config.toml
n_layer = 16
d_model = 768
n_head = 8
n_kv_head = 2
head_dim = 96
d_mlp = 1792
vocab_size = 9389
activation = "swiglu"
norm = "rmsnorm"
norm_place = "pre"
norm_eps = 1e-06
positions = "rope"
rope_base = 10000.0
rope_fraction = 1.0
qk_norm = true
attn_scale = 0.121
bias = "none"
tie_embeddings = false
parallel_block = false
init = "normal"
init_std_qkv = 0.0317
init_std_o = 0.0
init_std_up = 0.0317
init_std_down = 0.0
optimizer = "adamw"
lr = 0.000535
beta1 = 0.9
beta2 = 0.99
weight_decay = 0.0
lr_head = 0.0121
grad_clip = 1.0
warmup_steps = 332
schedule = "wsd"
decay_fraction = 0.797
decay_shape = "linear"
final_lr_fraction = 0.0
batch_tokens = [32768, 65536, 98304]
seq_len = 2048
doc_mask = false
train_tokens = 775400000
steps = 12117
dataset = "wikipedia_en"
MLP neurons of a small language model. Each row is named by its layer, matrix (down: output weights) and neuron, and shows model dimensions 48-143. Each number is 200 + 20 x the weight over its row's rms, rounded and kept within 0 to 999. A neuron's up and down rows have the sign that makes its largest values positive.
After each neuron's rows, "raises" lists the tokens whose logits its output raises most directly, leaving later layers aside.

L4.down326,45,209,223,204,178,203,195,193,217,214,214,210,183,193,159,179,194,198,209,178,189,153,205,224,203,182,176,210,194,211,209,201,196,252,238,221,201,208,225,198,203,164,200,220,211,212,192,215,186,229,200,188,220,203,196,219,189,171,201,206,190,218,201,202,193,199,251,210,191,207,218,194,208,194,208,206,207,188,195,222,169,156,214,193,204,214,226,192,181,183,197,216,193,223,202,183
raises: " of", ",", " and", " to", " on"

L4.down142,68,208,242,214,158,188,177,205,233,204,232,236,184,202,189,179,202,183,203,192,193,189,208,194,179,199,176,220,194,216,224,188,175,249,190,198,169,204,193,246,224,166,212,209,212,204,180,212,187,205,246,181,222,212,195,205,185,191,215,177,212,184,190,208,205,167,211,202,202,198,209,210,177,184,195,190,188,168,206,197,168,180,193,211,206,172,203,221,177,204,179,196,177,213,202,174
raises: ",", " and", " of", " (", " with"

L13.down784,253,199,184,212,188,223,185,190,188,229,193,184,224,205,223,224,158,182,207,179,244,233,225,217,194,193,173,243,227,205,183,205,191,234,224,200,186,186,222,201,204,210,205,181,174,180,207,201,217,226,203,192,210,151,185,191,228,211,184,205,197,228,180,205,194,203,197,192,242,204,177,202,221,190,206,225,215,219,217,204,172,173,176,191,204,192,192,188,187,221,185,183,161,190,212,205
raises: " any", " them", " these", " it", " themselves"

L13.down1111,218,192,185,239,184,195,194,198,197,225,178,193,198,209,175,176,233,175,230,196,224,198,215,206,200,231,214,194,233,189,191,215,202,215,211,165,234,212,173,181,232,173,220,192,182,200,194,219,211,219,235,192,195,201,207,187,191,232,177,165,194,179,196,204,193,233,235,182,195,230,194,199,161,257,226,186,197,214,174,189,196,185,182,186,178,218,222,219,190,179,195,203,216,194,175,195
raises: "ma", ",", ".", " mi", "m"

L6.down835,101,204,235,231,204,229,197,223,205,195,197,206,196,216,205,166,218,206,218,231,204,186,204,232,189,187,182,230,191,179,193,166,190,233,210,196,222,178,206,243,191,202,203,190,190,174,216,188,221,212,202,204,177,167,216,169,196,195,183,210,188,214,187,178,212,161,206,212,205,209,221,219,225,203,189,203,184,205,189,201,213,226,207,208,227,201,222,161,207,189,191,224,223,211,195,169
raises: "'s", " and", " of", ",", "’s"

L6.down31,141,201,200,224,228,205,232,236,250,193,234,196,184,167,215,204,226,228,160,231,197,209,170,166,191,216,197,202,220,202,231,208,226,194,212,183,221,157,225,212,235,196,167,181,193,200,216,219,224,209,229,206,191,203,210,222,183,242,170,198,190,164,195,195,194,215,183,171,183,199,213,212,230,192,229,210,209,199,203,169,248,194,204,197,239,157,204,219,213,221,208,202,194,214,208,200
raises: " and", ",", "/", "–", " |"

L13.down1234,235,198,201,211,250,183,202,156,216,202,225,240,196,179,195,187,209,197,198,186,214,216,186,208,231,194,215,174,205,217,186,194,211,150,175,230,176,205,175,203,184,206,194,181,179,230,234,200,200,189,242,167,178,226,195,176,172,176,197,172,184,154,216,200,176,209,235,218,209,226,230,218,177,167,185,220,203,184,197,184,212,168,210,200,199,182,217,195,226,234,197,202,200,187,214,186
raises: "ing", "ping", "ling", "uring", "ed"

L6.down117,103,208,199,224,203,201,201,192,210,179,210,233,208,194,189,151,199,224,187,201,177,210,186,191,218,213,175,209,189,216,202,225,181,311,174,180,172,251,225,229,192,169,178,184,201,176,218,195,202,201,223,214,158,195,219,198,200,175,197,152,214,213,174,200,188,225,219,190,190,198,194,194,219,201,220,211,156,164,193,177,201,200,181,198,215,190,229,200,218,153,183,182,185,195,182,209
raises: ",", " and", " of", "ing", "."

L4.down340,11,226,210,198,164,221,209,217,223,171,216,206,196,187,215,170,248,232,202,220,218,176,208,186,189,171,222,236,215,205,206,205,197,294,204,196,211,169,208,202,215,200,208,191,229,194,198,218,193,186,217,199,225,182,201,205,206,188,210,186,172,198,186,208,207,203,216,206,199,171,203,207,194,196,175,197,179,221,214,199,191,192,212,219,206,216,212,202,183,188,170,188,189,186,204,181
raises: " and", ",", " in", ".", " on"

L6.down408,97,202,208,192,188,194,205,206,215,199,202,222,173,192,230,163,180,188,209,199,198,187,205,204,183,200,219,227,207,202,230,188,174,266,237,231,200,214,198,221,193,193,180,187,234,191,220,194,198,192,197,189,190,179,185,212,183,217,178,193,232,179,187,212,197,183,212,184,188,184,184,203,213,196,197,204,187,153,199,185,185,197,204,199,197,166,199,238,208,202,187,201,183,178,173,177
raises: " and", ",", " to", " in", " of"

L6.down232,133,187,202,204,224,184,206,211,191,248,133,202,190,204,187,207,228,182,172,210,188,211,215,185,214,181,205,195,210,196,221,158,192,185,204,181,178,180,201,238,227,196,203,150,226,175,223,186,162,229,256,181,189,203,189,230,181,244,213,178,215,191,210,244,192,201,261,199,213,218,203,191,199,175,182,226,206,185,189,207,199,198,205,236,209,172,237,216,208,163,191,159,186,178,186,178
raises: "it", "o", "oc", "ut", "ol"

L4.down482,111,234,227,197,207,210,208,211,226,222,189,221,166,210,220,151,217,218,210,218,188,187,199,205,185,206,205,208,193,189,207,178,215,250,233,201,215,207,204,184,199,185,181,201,214,195,205,194,198,225,179,206,229,192,174,226,183,204,183,191,227,220,206,224,216,210,236,183,218,181,197,208,209,178,216,217,212,196,207,195,153,192,196,157,177,204,198,176,183,186,192,184,218,195,198,213
raises: "a", ",", " and", " in", " at"

L6.down1168,107,168,235,202,183,223,187,212,190,189,196,181,196,190,186,192,234,198,198,206,183,189,199,209,227,187,188,261,221,192,223,200,227,275,200,177,206,193,246,201,241,207,193,198,193,197,210,212,213,178,196,159,202,181,224,188,209,195,167,176,186,185,189,211,200,190,230,237,207,234,207,234,231,190,192,202,204,196,217,190,202,196,204,202,206,228,217,206,233,205,212,221,185,185,203,180
raises: " of", " and", ".", " to", ","

L6.down387,79,212,197,207,205,198,199,179,202,180,215,212,181,203,203,162,191,224,194,222,203,174,180,169,199,189,189,245,220,201,218,170,218,275,184,193,235,195,218,207,200,177,191,206,195,189,211,197,189,187,222,219,184,214,200,194,207,206,173,192,211,194,185,196,202,207,205,208,178,181,207,188,209,207,188,206,183,190,200,180,207,191,196,212,193,199,217,232,205,162,193,201,223,199,211,207
raises: ",", ".", " and", " of", " in"

L6.down836,107,192,207,207,197,230,231,196,189,178,217,229,199,207,218,147,211,217,193,180,194,214,189,202,190,178,202,211,190,216,229,213,212,317,204,236,191,218,206,227,226,158,187,213,221,212,197,225,202,140,201,197,170,206,183,188,195,194,195,187,187,195,173,185,219,213,201,195,209,205,199,187,219,203,209,198,168,185,207,168,205,187,214,186,186,195,223,181,198,218,192,177,212,221,192,201
raises: " of", " (", ":", ",", " in"

L13.down1056,168,225,167,218,160,236,193,204,189,227,183,192,177,197,218,215,174,194,193,210,190,200,199,209,214,226,197,194,221,170,183,230,179,248,213,199,200,193,203,231,200,190,160,194,181,200,189,168,215,190,191,237,233,189,166,188,241,199,195,202,190,208,168,202,234,229,194,213,214,232,212,186,206,202,198,208,210,172,190,229,199,193,185,173,212,173,194,178,188,189,180,225,204,226,213,226
raises: " it", " another", " each", " these", " themselves"

L6.down991,100,204,228,214,220,199,246,238,194,219,189,174,195,181,226,171,201,197,193,198,234,180,180,187,236,222,208,221,205,220,227,159,239,275,217,197,214,227,197,221,224,204,184,193,210,196,179,185,199,185,194,208,216,218,200,190,170,186,209,205,198,180,209,207,171,206,252,217,243,199,182,190,197,200,188,182,174,219,247,170,185,201,185,188,190,166,219,223,182,211,174,202,170,221,230,218
raises: ".", " to", " of", ",", " and"

L4.down1763,63,251,206,202,215,202,191,202,201,198,198,203,186,210,215,188,207,235,200,240,208,209,200,199,180,199,219,227,200,203,185,200,173,276,185,224,219,204,206,215,212,202,186,203,211,192,235,187,183,213,206,211,184,179,215,222,201,192,196,186,232,162,211,188,217,195,221,207,203,181,211,224,182,189,187,202,201,199,222,189,178,197,210,221,197,183,233,185,207,211,203,170,171,200,178,197
raises: " and", ",", ".", "'s", " was"

L6.down925,114,208,198,211,226,213,223,243,232,170,197,219,179,192,219,192,215,183,190,183,187,195,222,210,200,202,186,234,205,198,229,199,186,281,203,194,213,219,181,172,216,154,225,219,219,188,183,174,225,203,226,181,211,201,204,236,186,215,213,165,187,198,169,184,212,176,165,188,183,203,184,210,191,198,195,180,179,232,199,206,185,189,197,193,191,228,223,237,134,204,223,178,237,215,192,214
raises: " of", " in", " against", "ing", " on"

L4.down527,58,174,229,183,160,219,202,204,208,180,177,186,213,211,193,163,189,188,199,188,183,195,198,213,210,204,177,209,216,216,202,195,216,240,202,197,230,192,191,246,212,205,191,170,230,213,192,181,208,222,228,204,182,181,216,192,203,232,191,199,169,205,196,197,206,198,203,210,197,209,194,225,194,200,207,249,186,210,208,199,183,198,202,233,238,168,225,224,253,224,206,184,188,201,213,179
raises: ".", "ing", "er", " in", "it"

L13.down171,115,187,219,194,227,214,233,214,207,217,198,214,194,176,213,212,220,194,222,186,168,223,210,202,211,245,201,195,202,208,209,183,200,200,177,193,173,229,201,206,170,189,193,214,175,221,205,225,212,203,184,209,189,212,179,196,235,187,167,207,258,221,201,211,195,230,212,231,229,206,204,225,223,210,177,225,249,213,185,200,237,201,224,185,194,200,168,193,202,181,201,159,183,199,220,200
raises: " career", " history", " existence", " years", " life"

L13.down50,250,215,207,229,203,193,155,175,201,188,201,160,197,203,228,180,196,198,181,191,180,204,227,184,218,235,192,197,178,191,189,204,198,207,148,198,221,203,196,247,158,203,179,189,195,189,201,241,189,211,210,191,172,204,171,177,204,215,178,206,182,192,232,209,208,197,242,226,180,189,209,180,225,194,179,185,211,194,207,229,208,193,215,197,213,205,213,192,219,214,231,181,225,210,160,252
raises: "ed", " these", " they", "ances", " it"

L6.down890,90,191,202,203,226,167,211,210,195,165,205,200,196,187,193,167,202,201,203,207,227,176,175,189,211,205,215,245,204,219,224,185,215,267,208,248,218,193,229,218,218,198,195,197,228,188,189,200,200,217,214,209,189,194,232,192,203,195,217,163,177,154,194,189,193,241,201,210,175,198,222,183,209,223,180,185,224,188,206,185,160,189,197,213,185,181,217,247,166,217,204,187,186,193,202,220
raises: ",", ".", ".\n\n", " to", " and"

L6.down310,177,202,207,205,190,228,232,217,190,165,189,240,169,180,216,178,224,189,184,205,182,193,209,168,178,215,195,222,208,198,235,213,222,202,256,199,222,215,212,209,211,187,175,242,198,212,231,199,216,168,195,214,178,191,176,206,187,201,192,183,185,211,205,178,208,195,168,197,232,151,204,184,212,210,217,195,184,182,217,161,194,218,207,210,224,203,204,227,194,207,206,198,191,239,209,198
raises: ":\n", " and", " to", ":", ":\n\n"

L6.down638,90,237,237,178,182,183,185,169,199,201,206,197,179,211,213,150,199,227,186,171,179,216,195,204,226,181,168,197,202,247,210,193,194,230,236,194,202,184,228,253,216,215,225,197,201,194,178,187,204,185,211,196,187,180,220,203,205,187,177,180,205,176,197,199,224,193,267,219,204,194,183,221,178,210,183,209,198,207,177,203,190,199,198,194,201,205,198,196,197,196,208,225,217,183,202,189
raises: "s", " and", "t", ",", "'s"

L6.down244,120,207,203,209,200,185,211,194,188,200,189,215,166,207,177,191,193,227,163,209,179,196,193,205,196,212,206,211,197,193,225,167,200,203,184,164,206,188,216,231,194,197,181,164,236,202,192,186,187,207,223,191,205,213,186,226,167,209,193,176,192,156,215,201,228,216,203,209,205,193,225,198,201,189,243,212,194,174,172,224,209,235,202,245,232,178,200,208,183,214,165,183,196,193,215,174
raises: "a", "ing", "er", "o", "os"

L4.down1659,70,202,218,220,186,213,182,228,174,202,220,196,197,186,190,184,243,184,211,208,206,209,192,212,198,216,195,232,182,201,218,228,239,239,202,208,223,196,216,189,185,189,192,212,195,199,182,210,199,184,184,187,197,194,204,213,205,167,225,175,189,179,195,216,203,219,219,199,194,203,241,218,186,209,194,222,212,214,221,189,186,189,236,207,179,191,203,198,185,205,182,178,173,169,189,210
raises: "-", ",", " and", ".", " with"

L4.down3,106,185,196,195,201,203,184,213,190,175,216,222,183,171,176,179,215,201,169,232,204,184,211,192,201,165,205,223,173,234,218,185,185,281,227,231,208,160,212,254,218,146,213,203,196,212,215,235,205,220,188,172,189,245,192,189,177,194,213,173,179,209,223,173,242,207,235,195,250,190,229,209,185,224,192,216,179,205,190,171,193,187,217,204,197,199,210,200,208,180,190,200,196,209,199,187
raises: " (", ".", " in", ",", ";"

L13.down481,189,211,168,210,217,181,204,179,179,205,172,195,197,185,219,202,190,186,172,236,212,173,217,177,195,202,173,219,200,233,221,173,213,177,200,213,226,210,182,235,178,209,177,138,204,218,237,202,198,183,205,171,185,200,181,201,164,185,260,210,211,200,176,189,209,190,193,157,245,221,206,207,213,176,214,188,206,205,198,195,222,209,202,217,220,208,190,206,223,236,197,194,215,173,192,228
raises: "ed", "ained", "ing", "aved", "ued"

L6.down346,59,234,199,179,170,168,219,174,181,201,203,218,162,177,186,180,195,212,175,202,215,209,206,210,207,214,164,250,241,216,198,195,214,242,213,202,209,166,195,222,216,198,222,157,181,192,209,204,197,199,204,178,171,195,172,181,188,206,214,171,207,180,216,216,187,189,242,178,193,197,164,211,209,214,202,191,177,181,187,178,179,151,186,218,179,170,222,228,209,186,209,184,179,176,170,193
raises: " and", ",", " to", ".", "'s"

L6.down72,73,215,231,217,181,212,214,192,216,170,244,225,189,220,217,184,192,220,201,209,166,207,189,205,219,204,190,239,219,194,236,192,191,241,246,213,204,218,223,214,202,186,181,207,228,187,204,181,208,182,227,218,177,197,208,166,219,170,192,164,221,184,193,205,185,164,203,213,208,189,200,244,226,212,222,190,213,203,230,193,183,225,201,161,187,218,227,224,212,223,210,204,205,198,187,189
raises: ",", " to", " in", " and", " of"

L6.down314,127,219,219,205,199,209,197,217,189,194,159,198,190,177,220,196,210,198,182,189,200,182,186,189,193,181,219,216,214,218,187,214,170,318,212,191,221,200,223,240,224,210,168,188,224,188,195,225,218,222,200,192,189,195,190,192,201,193,179,178,198,211,199,195,198,207,202,191,211,189,217,251,203,168,194,186,192,168,216,195,188,189,217,206,217,218,242,227,199,186,188,196,170,194,193,191
raises: "a", "o", " the", "e", "."

L6.down1171,114,223,200,205,221,184,216,206,212,208,210,203,194,209,203,229,213,221,207,166,215,198,162,202,204,197,191,207,208,182,187,178,210,219,199,227,223,193,203,239,171,199,216,203,194,185,207,216,209,185,220,212,185,206,197,222,232,217,192,194,194,181,220,193,191,229,199,201,222,212,219,164,188,194,204,192,171,201,191,197,168,176,191,225,200,180,227,209,192,170,190,168,197,170,193,182
raises: " which", " and", " in", " on", " who"

L4.down1237,54,172,199,224,203,190,218,214,207,203,225,227,192,184,215,140,218,198,191,219,201,207,217,201,224,192,172,211,210,180,193,188,215,274,193,181,223,229,231,209,226,170,203,202,238,192,228,191,182,198,246,217,205,192,160,206,186,171,226,175,188,189,202,146,199,198,234,201,204,183,204,201,200,197,198,228,205,190,194,203,159,188,221,212,197,204,207,207,227,178,183,177,182,199,230,192
raises: " and", ",", " of", ".", " in"

L6.down124,25,185,195,210,203,199,186,199,195,206,201,188,181,203,190,157,178,233,163,219,202,191,202,198,209,192,185,216,205,204,173,139,216,168,211,219,225,191,193,210,252,217,199,176,177,196,192,185,164,204,217,187,188,193,195,198,208,210,228,197,184,192,199,182,187,195,315,219,177,201,199,188,175,192,195,212,195,217,190,150,194,192,185,210,195,142,190,215,195,217,182,215,215,254,204,191
raises: ".", "I", ".A", "U", "O"

L4.down833,85,233,187,188,193,189,215,198,207,224,231,173,184,212,215,173,202,194,211,239,200,214,212,204,198,228,193,223,217,204,169,204,260,230,220,208,179,225,209,205,204,208,204,202,213,214,205,225,199,202,187,186,195,168,204,202,175,214,225,203,187,182,209,219,179,192,210,211,192,200,171,175,202,221,197,204,196,222,188,194,216,203,182,234,242,162,166,237,174,229,183,204,171,182,182,185
raises: " to", " with", " into", " and", ","

L4.down538,55,219,225,218,206,175,193,201,210,198,205,240,218,190,212,230,223,225,201,190,188,179,221,203,194,180,192,226,198,223,242,207,212,270,224,166,203,201,221,210,190,171,215,189,221,187,243,218,205,189,210,174,199,184,181,172,173,199,183,173,179,217,203,207,222,215,218,213,197,203,217,197,190,204,202,190,194,210,221,204,194,239,205,192,199,188,208,193,217,199,204,183,207,223,168,217
raises: ",", " (", " and", ".", " of"

L13.down366,217,232,253,195,199,152,188,185,238,208,199,172,187,199,183,164,190,170,233,200,182,199,198,224,193,227,192,203,222,220,208,238,187,194,209,207,152,211,199,202,183,197,197,212,196,184,200,190,191,259,253,206,196,198,189,204,212,195,220,197,157,190,242,202,179,220,221,190,185,181,209,202,201,216,164,214,215,184,180,216,212,166,186,180,188,206,222,218,173,180,199,188,207,201,197,215
raises: " which", " whom", " they", " these", " them"

L13.down643,67,212,214,221,171,212,183,157,228,220,205,203,199,179,215,189,183,234,205,221,212,203,208,220,204,216,198,240,187,222,258,217,212,233,211,191,205,187,208,221,251,183,178,213,204,215,183,207,195,189,199,207,192,186,200,208,194,177,214,212,188,189,183,237,225,196,205,207,184,204,218,217,182,216,214,194,189,180,176,192,204,191,187,172,195,213,199,191,193,194,194,206,208,199,188,174
raises: " of", ",", " that", "\n", " which"

L6.down779,135,197,200,205,213,179,212,207,190,213,155,206,146,214,183,194,207,199,161,222,175,208,208,220,199,193,196,199,204,217,214,154,197,167,184,198,187,185,205,239,232,191,195,155,242,171,194,169,188,223,224,185,159,216,207,224,179,217,211,175,201,169,224,216,183,206,259,217,206,208,211,202,190,175,180,203,192,193,198,227,220,222,210,225,217,179,221,211,192,168,184,184,200,189,193,176
raises: "it", "ut", "or", "ol", "el"

L6.down1158,61,209,200,197,221,177,157,200,202,226,217,193,179,204,172,175,172,218,174,218,234,182,204,193,228,199,184,220,179,220,206,159,209,224,229,215,199,183,195,196,222,190,187,217,211,183,182,195,179,190,205,189,199,208,196,199,178,207,199,195,195,224,214,211,186,195,295,208,202,197,210,202,204,226,194,202,200,210,187,169,194,196,180,196,192,172,204,197,210,194,189,218,187,200,191,215
raises: ".", "I", "O", "G", "U"

L6.down1177,55,207,247,207,211,220,199,192,203,205,197,200,197,192,195,153,219,221,195,181,195,208,181,181,191,190,197,251,182,243,207,191,210,256,188,225,209,213,229,197,216,189,201,216,206,190,226,223,172,174,183,173,205,232,181,201,195,205,226,198,188,195,208,214,192,201,244,239,193,202,209,215,208,210,209,194,188,187,184,148,171,228,208,184,196,161,216,208,208,233,182,207,193,234,220,209
raises: "'s", ",", ".", "\n", ";"

L6.down1087,127,234,208,203,203,198,198,188,217,192,201,203,198,207,199,187,211,208,196,225,157,168,170,218,198,201,176,224,173,225,210,182,211,243,174,202,181,198,173,208,192,195,184,229,238,180,192,192,191,188,196,182,199,209,172,194,201,220,189,167,201,193,197,197,214,198,204,195,219,184,183,212,211,184,195,201,202,189,167,177,204,229,204,188,215,171,202,235,224,205,162,195,176,198,179,212
raises: " (", " and", ",", " of", "."

L6.down1046,185,188,198,203,196,228,211,191,217,189,196,234,182,196,175,159,197,199,197,243,193,207,197,229,203,176,195,232,207,220,201,205,209,236,210,219,211,202,220,209,213,162,186,203,208,200,202,241,204,192,187,211,187,207,218,182,187,185,198,159,190,175,189,233,220,196,197,175,194,197,207,213,204,221,184,242,190,202,196,150,207,195,189,165,188,171,199,228,203,220,185,190,191,186,169,212
raises: ".", " and", " in", ",", "-"

L6.down1473,191,190,181,239,200,232,221,190,181,205,204,238,202,207,211,181,217,170,162,211,195,183,205,208,206,195,171,206,223,193,246,180,250,237,202,210,185,224,210,198,222,181,220,226,207,211,218,210,234,213,207,184,177,181,218,236,210,196,223,177,219,177,209,168,241,189,191,212,240,203,198,220,206,199,225,190,201,201,196,221,213,186,192,199,187,204,201,213,186,201,213,200,188,218,228,202
raises: ",", " for", " to", " and", " from"

L6.down1441,15,254,215,207,200,180,191,189,197,212,196,211,210,205,221,195,190,190,198,173,209,205,173,175,186,214,208,190,200,197,200,181,215,265,218,206,208,225,196,211,222,216,228,204,218,206,189,192,211,201,218,182,192,209,179,170,211,208,185,190,193,188,202,221,184,199,205,222,212,211,189,204,201,214,195,189,180,225,194,183,188,192,198,203,204,215,211,224,187,195,213,186,180,218,201,209
raises: ".", " (", " to", ",", " and"

L4.down501,93,215,237,173,194,210,210,195,212,198,212,266,239,210,212,179,222,226,200,193,184,167,220,187,197,172,165,207,200,198,239,187,217,270,203,201,209,221,186,196,215,191,192,191,243,227,216,206,157,228,215,164,202,214,189,195,189,218,199,177,188,187,199,188,214,182,224,187,236,211,205,221,228,166,193,222,169,218,183,208,179,201,199,181,224,183,204,213,196,182,189,191,208,179,211,178
raises: ",", " and", "ing", ".", ".\n\n"

L6.down1282,170,222,206,222,200,222,177,168,205,198,188,204,179,181,208,184,239,209,199,197,207,197,183,204,186,198,160,221,171,206,226,185,227,242,205,202,218,204,178,203,260,199,197,202,212,197,204,163,217,208,226,197,200,202,229,147,200,201,186,179,172,189,157,189,198,171,172,213,176,173,236,242,224,252,210,222,182,196,214,206,176,198,185,207,223,190,220,209,211,196,163,229,198,207,174,228
raises: " and", ",", " for", " as", " in"

L6.down353,119,238,202,205,241,209,216,220,223,207,247,193,201,165,197,180,198,199,191,159,207,176,208,180,188,225,192,236,193,222,212,211,208,211,187,188,225,199,219,195,215,175,180,230,197,201,211,181,176,197,183,194,215,176,210,211,178,214,221,205,173,206,181,197,200,199,193,205,227,206,183,215,214,189,205,200,211,181,214,151,210,187,186,187,171,192,194,212,191,236,203,192,171,216,192,187
raises: " and", ",", " of", ":", "'s"

L4.down1180,169,259,176,193,152,215,204,192,202,224,193,207,213,232,227,171,227,218,190,190,205,200,231,216,186,206,202,209,248,222,199,193,217,178,189,200,194,182,187,224,223,206,197,214,207,209,208,175,169,205,196,183,229,221,192,190,187,172,221,208,200,205,218,201,202,180,215,195,209,212,203,190,186,204,196,176,186,176,209,197,176,200,203,173,203,237,227,196,216,210,200,249,210,221,197,180
raises: "ch", "'", "z", "'s", "s"

L4.down551,113,229,224,230,190,204,218,237,200,204,211,210,205,220,210,180,211,210,226,186,210,188,221,233,229,258,218,185,190,198,204,201,187,257,221,205,213,227,224,206,178,208,190,199,204,180,199,242,182,190,214,186,206,179,195,221,208,180,208,198,199,214,173,219,183,211,218,171,200,202,201,227,192,211,221,190,189,209,206,196,200,204,204,211,198,204,233,248,172,234,212,180,205,216,197,196
raises: " to", ".", ",", " in", " on"

L4.down752,73,230,183,192,206,186,210,201,211,182,235,223,196,182,168,176,198,201,195,232,194,179,188,201,200,193,212,200,206,198,217,181,191,248,222,209,255,188,238,202,212,174,180,198,214,230,190,205,178,213,177,192,192,206,217,184,190,180,199,202,176,200,184,209,240,215,229,197,202,175,219,219,146,206,196,197,203,196,176,167,183,208,204,208,196,212,179,226,207,187,195,129,168,221,189,194
raises: " (", " and", " in", ",", " of"

L4.down1052,28,211,232,193,207,210,192,192,224,181,193,182,192,205,201,173,230,210,200,202,197,193,175,209,190,202,199,228,200,207,193,188,195,272,211,221,201,202,217,203,174,193,170,194,219,214,236,219,185,223,210,207,178,202,205,171,180,196,210,177,167,198,207,221,231,192,230,218,200,205,199,204,200,207,185,200,198,222,213,175,156,210,208,200,203,177,234,176,191,198,186,199,192,178,190,174
raises: " and", ",", " (", " to", "s"

L13.down261,189,183,179,180,203,241,182,180,223,225,215,231,208,199,187,241,160,221,183,225,206,190,203,198,171,196,190,224,221,244,216,191,206,257,214,168,226,236,180,193,210,206,177,178,197,223,209,195,182,218,191,148,155,201,194,220,199,215,223,197,213,207,149,221,221,235,182,196,215,165,203,206,209,233,197,218,183,172,217,210,203,209,196,182,181,200,218,209,180,174,223,159,196,221,164,172
raises: "ward", "wards", "ly", ",", "um"

L4.down300,63,194,228,197,199,203,218,203,173,186,199,209,191,194,177,183,218,225,190,195,181,199,209,219,230,183,212,194,195,228,215,217,209,287,219,201,210,214,210,230,211,223,196,176,226,224,192,183,191,220,234,193,198,178,207,222,198,188,222,156,176,147,218,206,194,206,192,201,188,209,175,203,210,186,205,218,203,219,178,230,207,213,185,213,212,206,201,225,194,169,188,189,190,188,175,209
raises: "ing", "es", ",", "b", "m"

L4.down846,95,216,218,217,194,192,183,195,206,208,208,208,205,215,218,190,217,191,195,212,181,198,219,192,191,203,221,222,195,187,217,216,207,217,186,213,211,215,195,207,205,170,208,226,230,211,197,183,179,190,187,193,192,184,185,211,195,205,230,170,205,212,188,208,189,216,212,208,219,181,191,175,205,187,203,195,210,216,170,192,203,228,157,210,191,190,201,233,201,198,184,165,166,171,222,237
raises: ".", " to", ".\n\n", " and", " by"

L13.down1663,133,219,201,227,214,207,223,215,184,224,243,172,215,217,201,205,179,208,204,183,202,219,248,200,172,213,175,237,182,203,175,200,209,246,184,182,212,182,200,197,244,195,190,191,221,198,185,194,184,185,196,174,223,227,172,181,219,243,230,189,180,162,179,217,210,195,161,175,209,218,209,206,184,154,224,197,174,211,180,178,191,230,199,200,218,191,188,206,223,216,194,244,213,222,201,218
raises: " scene", " business", " program", " area", " industry"

L6.down693,145,234,218,212,219,226,237,217,202,190,172,185,178,194,221,174,207,201,182,220,203,194,195,207,199,212,227,247,193,229,211,181,201,258,200,214,204,217,210,190,232,201,159,218,215,239,216,206,216,196,175,244,189,183,181,193,190,206,204,186,194,179,194,188,217,205,210,180,195,203,198,231,224,180,208,195,208,181,185,218,182,231,202,183,206,210,210,213,200,209,192,199,169,224,195,197
raises: ",", " and", " in", " to", "."

L6.down481,53,228,213,213,177,216,240,216,190,167,245,215,166,188,208,190,172,212,187,212,177,188,204,208,182,175,190,237,213,226,213,190,199,240,224,213,225,171,217,210,203,194,175,218,216,228,202,209,232,199,204,203,188,153,198,211,200,171,182,153,203,179,181,176,201,167,186,199,201,176,185,245,182,209,178,182,187,212,257,204,180,187,209,188,172,198,205,243,194,223,183,192,210,206,197,196
raises: ",", " and", " of", " in", " for"